Weights of a small GPT-style language model, trained from scratch on English Wikipedia.
Size: 13 layers, width 160, vocabulary 2011, 4.98M parameters.
Architecture: LayerNorm before each block, learned and rotary positions, no biases in attention or MLP, untied embeddings.
MLP neurons of a small language model. Each row is named by its layer, matrix (up: input weights; down: output weights) and neuron, and shows model dimensions 0-159. Each number is 500 + 50 x the weight over its row's rms, rounded and kept within 0 to 999. Numbers have three digits each.
After each neuron's rows, "fires on" lists the tokens most often at its 100 highest values on Wikipedia text that the model never trained on. A number after a token or word is its count.

L5.up435:479469545503485503503409490508539435444489534543494480466516474503604459464551516449498377466499511512513577554525562453530447428566477469466492575515486513535512557469578484460559543529474477547549503526594493460515507426481466425460445582552490414568510496561488440469571458549539478530508510407451550525598343534523461452542488664511454526513377494511520444508505481412427479495515482488554515378501500569421475517505520474523483477429627462563417548487597554516517508468490546
L5.down435:565536550526462527445485437457551520431536403539513495399485539454548498533619466460479504481511435468569489441543558594494450410531440409508527568587477565435529587440602386526541530526475468503554526542537386558488501515450536384496471428578477477541530464476498467485508489556527532487489576436440483472558441476503469498558499576394489536535489474513559404472507460442471553502480541431521480433556454582459465552478498517490523400505518446463452512541493559504498495575511632
fires on: "to " 47, "would " 17, "could " 9, "ust " 5, "will " 5

L4.up338:444578493476575473466491549469546514484508534464523580441448474512454430456591416408500541556420522551496611627403455584470468554461567514508525503486507552452425585488630469435545535540543480521426527431450437522541460519440444536507464436428413505498570540474557528560482534513584526530582502456491548564545559550483469518541515539458496381555537479481488458589413452512546487541510457533560527447512509470462520475556429439539465519436501486398507472441504475520509591469464539
L4.down338:549509500449574649501565454563536559503421593453532477439494506484497457418446545509509491417541461479488529468497581523487594383433503541621466422501521508493511534547478482558493498437432513358363526478485498536536512590525507498497528479530480541467550448464537419553439488543546488565520473437539472444544509510485472475461566551395512608437521525555532505479522613455458532466523600475484528420502537435432510459468501533502469462612469524432468463528508509490524454459453562
fires on: "on " 28, "et " 10, "ber " 8, "/" 8, "–" 7, "age " 5

L5.up406:514551467460513495510505424393491461444450526435594440495472489613591451489527405568524412407633498441467535483498523494450509459577521512456482516490485554540512615489512462518514507556502455599525465543529565530461581479447484471512473609527492482408504569512440454438517363479492473530551551488404505492550493519536518533486473585532391520525518448512471539565493419414423469493542511459497472494513488552445519548535560547496463511432516431644496547503515568527549494449451551
L5.down406:544524512502481472513484504447507452539500494541527464536372384503633459570533499432508448454529486468558531542496547531502574447504511566526560521563404452464504575504509351423562429544425476475484569572507564549456487480467450416543496504519434508419563487504459440467534517433515588513549559497457450472496524573541467551517561471365420532545582458502530431526504530464466477486532571476523503506529587562410487502565484554469469390392557484530558485441509551498518514467466556
fires on: "to " 63, "would " 8, "." 7, "in " 6

L5.up336:415509534521443520529595512518457488513503457586523621534496485368596585436536565489484507519431536597446424553445589472553571469477522450505551491514573466447515496518520436530448427499537538548499521563411487527498424569520554459503437539484442506476578544478545481442486487493428522533539466475505490540454477481496456485509522520473528516504424618452496440484409522524520437488484502535528513472471450488513469532527549633549446421580485501493476494478575560403573362513578392
L5.down336:464573436541448402459502546514556537522512574510482402527528427513495467429520491446508496564476407469495445455504384534456551473548567388490591506568533497503491504437457500539520507560479483532610520507481508405459414468527465510479534501504466531491450591562452487557427483527513448529552550448567500500465532505560498503452471531505386449569542480560425565502603541576486479445438344523516541506468439491600498522623487524513457443475508442556512593446527479558545481486482575
fires on: "p" 42, ": " 18, "′" 8, "to " 6, "ong " 5

L3.up149:456515525482531461494552532479497521417521461525445501473524449406453597455397564530427503403460431439479542517499501533586551427531521568535510437511480469498528599536570603500515527497571415449403490442522425586447536586415470584525450541475448512454460466530496481590444540614514564493443530474494538558578576580500521491436512533445518503495437477464465481594503491455516416530604439387497477514466579527488526493444492522460467464516534482489446531540502595492459532595467477
L3.down149:605525388512394407482417514557593542552498581474544506515469605532515508574572497508490465487518476498541528504556524464497456538508475432476497505475545435559580493552486400537534517461496569488549550548476486508528457395492431431531425434580453577440570480500458523566548499481498539457516532531434460448485478402571487429514464517471503514413549441449559509507592507556462501495403508482474595434450572519533436505432522457543535500495491552487424491498506446605500411412550581
fires on: "she " 14, "he " 12, "at " 11, "all " 10, "ow " 9, ", " 7

L6.up450:496472434469484519503462415462455473527466590539457461540518519459483532558451456526553465570553544462478520396392448442554453487479485546445472525531479470506431421538526522596536533444369474497560541539547482514505563520645518503406503520522486464479423416563499479467460548561472516552531474565468493492550470496379504462445555532515409501591477442510505566449438505541531429459569555466471505481523629534437486519549467476550523440439619466535557523499508506461474404449592433
L6.down450:534466461437564565512479492489507520554455516439401548497504450515523459501519559558491500554565519382425533548494458503447537527485607518500421612511418451486581511487400466538535500521390576494554547504533473492580528520589416479530516462558563509516588486544510513518529587568444631501417523499475470506508533554478450518447451538440456453547387429479468535344500498535416441502530542528499481506580559492529404466455484430498493526486525518467512452544431550570509449514435472
fires on: "from " 31, "in " 16, "of " 10, "to " 9, "before " 6, "since " 5

L3.up609:522513472454500497516454546501477522505440523537452499448598443563458502464482598488518484415452459435490451595413512444584535497558504516628474509539432563472518542464512535533433459431469498531578486490525472530574479584349446494577476514450473509528428466442423460544538523488506542472528643495390470538521448510545537520573566485450579514545434423597597521427472574496530490513494423474419493521438456461550449540500467483464548512488480551459439557558567591510520499536454479
L3.down609:481509440498461528544484563596527477527424530421513468508454507469605620470391549506535513501564375413501532541518451471491518529492564484468472520413487554445507553486494483550501578486501531504432431521425461437405429434488596438492462531472514517494463449481466522540485527435536562544554569461510540474558479452494626583472543501426508494537414482521550450476521622480378590497535580481444506424557510484485463460442493537507482524468502465477499475451574541529634515588473511
fires on: "It " 21, "which " 17, "She " 15, "it " 15, "she " 10, "he " 6

L5.up630:504462471527530524501544452544477448554397439608477589505423555454543571432519376533525463519490548472498494459501445468442431552565508461608466488474508431485463480496544539558528469521530420532488500482570414469394572424505465498459567537575430527461476564602423453543510520475454442523522484464417477584497446503491557561416492434521493550529522488486513452478510487514483561426582507536518528495592544509470564591500620506479545608489577519474532562442422561603502482473492513
L5.down630:515467456515495537517559514473438495497436479531506556510434475531560529445543513487483520460537629464482471460555415529531434516581448491566520546510488452431451487458573520463510486597433435585557502469473506443385548484556429392450583497508454523555481465485448535486545520449508452505484502527586544504538462477481466519520503498554499530591496411422469369465557474472583598534553532504390539445467639476478557603505514514505535536496413584467447448539433500494576430541529570
fires on: "n" 89

L6.up296:516499436459506597501501474621519463438447549527442592490532571479440493461446566578509501546495446506520445444523470567506453592519465519472499467489454468502472453481530477538429512529517460470467528551462418444540412462487480564510468495568418585464498391656407511538476505502482472466551622457512575473558483535524476488440573418528419532486441522541444537468530454449527587573561481487577587427508479517462500601570484539467548507441569504542484454489500407583513525503426448
L6.down296:489438400525485553430505532402414486558471541558491569440463503561626443540473496404457501545495502503465495521498553507455412584612487507522483572476496474523531463415591566516509492457414453471519472584589435505468490582562518504533512479593494506440493506575540461462545534499525411491391525455537452537534532446443549546462475452540543426508438548432447468530501565436522483449510581490476515590466468471435535408487447459469510572565555561466520454610557530425532492497550513
fires on: "n" 36, "be" 13, "Don" 8, "Be" 7, "t" 6

L5.up18:494586521475514516547478575445521502495531606509497512501465460499529403452540557474491406470547472561538606472480505423446441519541494481474395588476434530469533449513574464485467483393478516536508509561553562546383436540480579495487554460531578478514467471485461471559449576583521453495622456525546350487415417513502440509451486517477508473454612460551439535495454539402478563490459436460538491465597490473452526489501480538481519490570480536542482450548509492483496348511449494
L5.down18:521588542533535512457556510566448475485512490510557524506442506567503516490386436530390613501412543537533391381491461545606546397442496504444595439476467478471549589441492500505492476503574530414612486408514529511421524500544531472484470477510413495428459513541470555434493460506457491419506485590489588474504497501504570478599483489544566481431477524446480499501498417492586541553535583476498562514457456495507505518439489515557479437398503510460550463473457572581457562524527505
fires on: " " 16, "ia " 12, "e " 10, "a " 10, "of " 7, "to " 5

L10.up269:490517629518499545565554392491454455544527530573498462413554460496586414458597517481364454507515548544478532484423446548556434572447489526504453587493529513483483422484481436508517445417407439496593522595472492563472520544517595485478435505498575489486564535442519412506452526493530469552562442561481518564466487475469449526546478535450434556538516444535544561566468526450465462475497437553492464505557517534367559556474537488495523464471547452484577458492424517450521388497452522
L10.down269:504469496509454525446428569565541555446421625505399441539520562463506523486562434461498485445509497542481472521474427500530525434443542567470471512542465435501537511509504419481412479481402506478566563585527513389441453400561395484565476439532504449539511434544405569502513524498545535464514542412574583440564529557544482492568583551514477523523451526453524553475470603603527519497567436491481506524538472583517514479490490431477563517484504539500496544550487428468576381410479490
fires on: "as " 18, ": " 11, "on " 10, "a " 7, "in " 7, "to " 7

L6.up531:433492492460469581412470514621491544476424594514443458531489560473487525577514463482525519521466474558554543508501462497434476385510468537479490575479521505519550563437551480516466430469507398507652527453486582504515449445563525452497488583504607491506569452431516530474554570512522425496506443518435426510464426480441511516524506482530501461503525587514504604505402546531463502502498421474462523373586521413553433513539469527487494513525547387443573451556474523557483571526583450
L6.down531:440546476522445558423513546533527419444529471508516546511451453460496457463653503527470460489500543514425396446525575477471520547498505513424474518448552482517477554503535509427584618539529601497556493433502450530484509532548448463506484453470581520543575461494532486349548540442440488521413491444518527552400519457509583630531513610479461514483484515517549451517556487515464412613468509467488499544418440575552520408471506482416453472498500498490545492535460518577524470447594516
fires on: "and " 25, "al " 10, "ch" 10, "of " 8, "par" 8, "on " 4

L5.up184:527489492497509520475529493465367495545429509448586522412604548533461590474485428434469479481536484556438491485502574546551470511509499509524442507419648493460535475476494624480471522462568434470492482545532556482468474488517557423424404524573448378506558514530390489484507467540542458502517462579563438532542570447471491373568577436564470524563528454527513486520472546460607481454456492448493556547504475484465518536562469457549544484498484584568584494506546456515453440430472540
L5.down184:552540455503528545516516534431522419573540391463557510465591594490489521446505473458540388553530490459437563461515528512493485579517519465514492469474519500541448461394517553538506488420507539453504453491437466517499516401470611506437534474559413488475473554485490538499523497499482495593537552461506533533476524538573554517486498437456478527523553460516585377533510407456536518531511494467562507475449531459522645491473558593479552389488530684413479534430542450451442513456539544
fires on: "b" 85, "ab" 11, "ob" 4

L6.up112:524505567503526534506525485478380459485488508546466552494509577506439527419596455522570489507576515469475551521449408472489583518552505526536466495484468577504593567556384553495437405403547481456449565527410481464456478484497543486548529461446426550524539557522561580586514482506466432422488408497450438475521537455509455500429487408492594541484543506505439472406448529601464650425556465502535489504500468596523549563461395494447510527528470483439496441498427529484519489488513501
L6.down112:447455516513564597434493541522497401565523590486519510461530446496607503474505450502515461563454543561541506499442643513440511487540366466464535603535486536490469525503579560508513530471505454385389500467454538471456486489567534496538438459421445505494467519474464516483469492444577542474560567496487453409549464444464475554481430509502493436500443526479497494482407539508476527569429583478449641531503580580451489525486516475589505594508554481480471501525481497466390469571433566
fires on: "his " 26, "His " 19, "er " 8, "ose " 8, "ir " 6, "their " 4

L6.up276:559463537572494552449542480479469607567384521511442551464465408554511485455516498523591502574531555579440502474534423497500523562625552532456523508493479466493534508382518477453445435448473480551488516511484436403484555537549426548448534510498430505520541430567446567568475498536525426521548467537383492470462557499472544545422523487523448390471479550510441514582477547608415486481512476595429508481515490574420543483481466603421542508567548509501476443493474490567515425525526467
L6.down276:459512486532544540494495439492403570594568466499527590534524504435538518474582495650534495504476523508460589517452499596555535494547453474560483566544469530455487434466470483589486414492578488571513514538521542468473447395485539507496438539499466478523442414424463492434378489481502502557541467502422477454546498501476515491565488575596548364499444510507414456583494565595555528596475520500528529484461465522494443491468445455553448403489451564455619507484486521424530474491466505
fires on: "his " 32, "her " 15, "s " 14, "er " 9, "His " 8, "igh" 4

L6.up468:421486586472532490496557438486438445571518569522510488506555520446511525475579527467470552505476565435541536492516489458402498470525522533475448606516484483462535486455437491454430551407455417566494555467437539515523386356456611484599457501526520530494611499487581469447457548514626475508513453517385536506444549476542537498481538501503518515549492438542471602392551443542508500442485416441476528478553401550478438514501435486531509488566441487553452480581491506551548436513540457
L6.down468:480465456487461537488540522538467575448572460472489483548498484468426415575531508479536454493502605586347521455479546444488556447429524404537506503461507541486508462526533388402505519423411547510534474461512512530510601495528438473557447474481569519414558484505582598473489416500523584433525512476512432552441560510455530538442472551518499576467541594463456537420459469515526502499504527480508486473539495528513543435401620487466584478560540542409615533549464527524516459424548502
fires on: "of " 38, "and " 23, "o" 8, "| " 5, "ch" 4

L8.up374:454433462473598579411481431500474496479437647587548534523576547528528478504420475486448450535463464476513587501455472526543436582491478623615482531416488502435445528524526484507540494458396484495503505476512518484456428531542547495463433507496512504538490502462673453419461496601484455488564504610517471442447484513484423508424492616469519457480498524551499495581499544449519486477469519416464573465561505558485559561433509392529415530478494501514516490481486478497542415511512518
L8.down374:596493486461531495376459506506569548479458807490406510507446552513499472570587544555480472479567528485490480447493482558445577526520481526462494504570486511538539524491439496510478451466543533417548545508492485466519493424470492533487558424453473405494459417483422478439486449514541548480406527399421530534450548525488529511431517543538516469483447502520448502578480529467554460453496558571530489580513490512544550457451530526476561459477502530575479478555537501425498469467538494
fires on: "(" 31, "- " 16, "as " 15, "), " 6, "former " 5, ": " 5

L6.up48:554515465482498555501410524572429484505514614470496528544490521567546508426533561583480500644495622501519445543525401479487448481554454504626487508442458452468404472531511556512509460521490547574504481566403451378522507517464484460451557481413353467514501524531396457485500513539528424534538466522471542567496540482492509461426426500517509392550565457474471495495471482481488423437469524578473452488535489538513537584572482445550542506563438447550582441496462498547543462514521449
L6.down48:525406422507509571455503562377531557476473571475478526609606507506548508585466512498426450507522566498489494513507448607474530424469387454562580439502572505457486611542438460481501473506536529546522435512478508498479449449508546391477446464458517530515496530452461485458523481483574472551528528448497497445496469474451485562551508571557487490534520523447499548546552492481416508519538595485473472475470558492462498583496432513532546427428440497537516478457312525612615453452498533
fires on: "an " 46, "his " 19, "her " 16, "a " 7